Part of a small language model's weights.
Size: width 160, 5 heads of 32, MLP 640 GELU, vocabulary 8192, 5.74M parameters.
MLP neurons of a small language model. Each row is named by its layer, matrix (down: output weights) and neuron, and shows model dimensions 16-111. Each number is 500 + 50 x the weight over its row's rms, rounded and kept within 0 to 999. Numbers have three digits each.
After each neuron's rows, "fires before" lists the tokens most often just after its 100 highest values on Wikipedia text that the model never trained on.

L4.down407:468517562514654531608487502550514575550541559510503523535494554522539475478449528427557535380529441423518468446463430475469489493436560528493484518517457460460479541518417511454545486505475556480487572576573538513523507522621523527511511445502482546449482390484485539517411509499440440502
fires before: " (", ") | ", "% |", " | ", ") | −"

L7.down593:470602559526479544499522468527419459452434571495498429481538462437489417563456513516509465557489562490511460547464564524564517551467493567355521531415500613507485494523519487570509534444476467551491607436443575478448492522518465440441486535546556581541461485517566483539513567453582467556
fires before: "\n", "\n\n", ")"

L3.down158:528508460469587510544466437420495492532484467463511474466390404507539552391525482553527529441465489532463534482434514482446464605459476532495473484542458622435453499491463440493474453549537512488409542507512620556461533604547529505572449539439528527535554501377558455538554468506552537483
fires before: "\n"

L3.down222:512470496569448461487479414491602442512482500525558423520456550478559492576505405546587560522537556419459461589471374514502477502507523493482549587441442493540483513493556527431529504477526457486512525558524517455420526539432556558559498480485444480503481530546497594504591530516514470545
fires before: "\n", "\n\n"

L4.down188:454533548464511521519506426453509466416506525521418562472490520560506549544488533464473479505454529484465539443507566499569484441446501467535529514505599463439485518472478532501510481554477598509435507420586489489549460562499570422520493566442477554473539497509439555556551588443589496492
fires before: ".", "%", "% were", " or"

L7.down317:460513429523489574555552443566434491451497459486596518447439497540511466573481571450445454439522515422515455594506534629582482440466526498468468452476532457475486462421559487543490417515455463548509505534485487524458494501535478480429415581469472534457492542549577443482492492610528519538
fires before: "\n\n", "==", "9", " in", " =="

L4.down433:571505407493533530492465458489547439470454517490584497444484578555506504585500462531538509489543395557484519432481463512570594540547471526496409482541510526497473429533420471535287528418488393441486483588551484493620487482463535487519523452461491489546502516507485556478546438556466478511
fires before: " | ", "% | ", ".", " |", "| "

L4.down50:454425476469536440476441533496536522523480585578449541536544473424548486489507558611406543445431543493395580508513559563503486502535623569543473566601582468501453490549473500469591496466472416407526485553565543432558486403598446471421506510519495441441520479493494562459517460552523545441
fires before: " |  |", " | ", "–", " |", "-", ", "

L7.down25:537540508531459487451509430538458515470439515542489456469464538506524499507550547529446506486474544576507520505541487500499488495517522474547491474506569502502485558418499523524466515521462611502472478429490509461528488511577541476555444442502520520477498471475439533526469538626511491548
fires before: " |  |", "\n", " |", ".", "\n\n"

L3.down547:573404525492514472536511512488502468537500530458494386601517434454430461436573479530502429540500500476460437514485555532578432506495526430527497491465496530535469542530561515479465526505475437422536543392501514528472554528611468529466538550326528595544506475464428536502563480520541479522
fires before: "-", ")", ", ", "0", "2", ") | "

L7.down178:578489516519453494478481505529487573547499483459475444513576404569469471504510529558489425484364435476496386560548480540575470535488500468571489516464489495546505446536531507480495458589509487442475548523531467546423461543585500510446504622542554462473503576457476498572577478590498430393
fires before: ")", ") | ", "),", ") |", "); "

L7.down634:467485498500482537527422460512390475552605419414502638499541504490470432490527466430539540461584585558549439514507570459522580427525470479537522537501454500451488513593493617492490441531465477494532434532406467585519493551494445489395544526507536457556446473498459453555532483495516542459
fires before: " (", ") | ", ") | −", "."

L7.down79:548539506489473504516431527525494521547501465486461549463490451522491536432482513470503413431468442458548435546505597490560511461534466429575501507473506523551492481492410508440500527550558442420488545512551569542411517473587451556493561572495596436414487513508451551517466521578478434400
fires before: ") |", ")", ") | ", "),"

L4.down343:500479567560466453511558514457445509424432579533499533498516418437437554514481570454462408558506520493463466453488530482520529504585489447466431535529565403450451456599459595629506423478514481521480573450525425490514531549417438491506529546460478578511565407484482541467468456468448492527
fires before: " |", " |  |", " | +", ") | ", "; ", "%"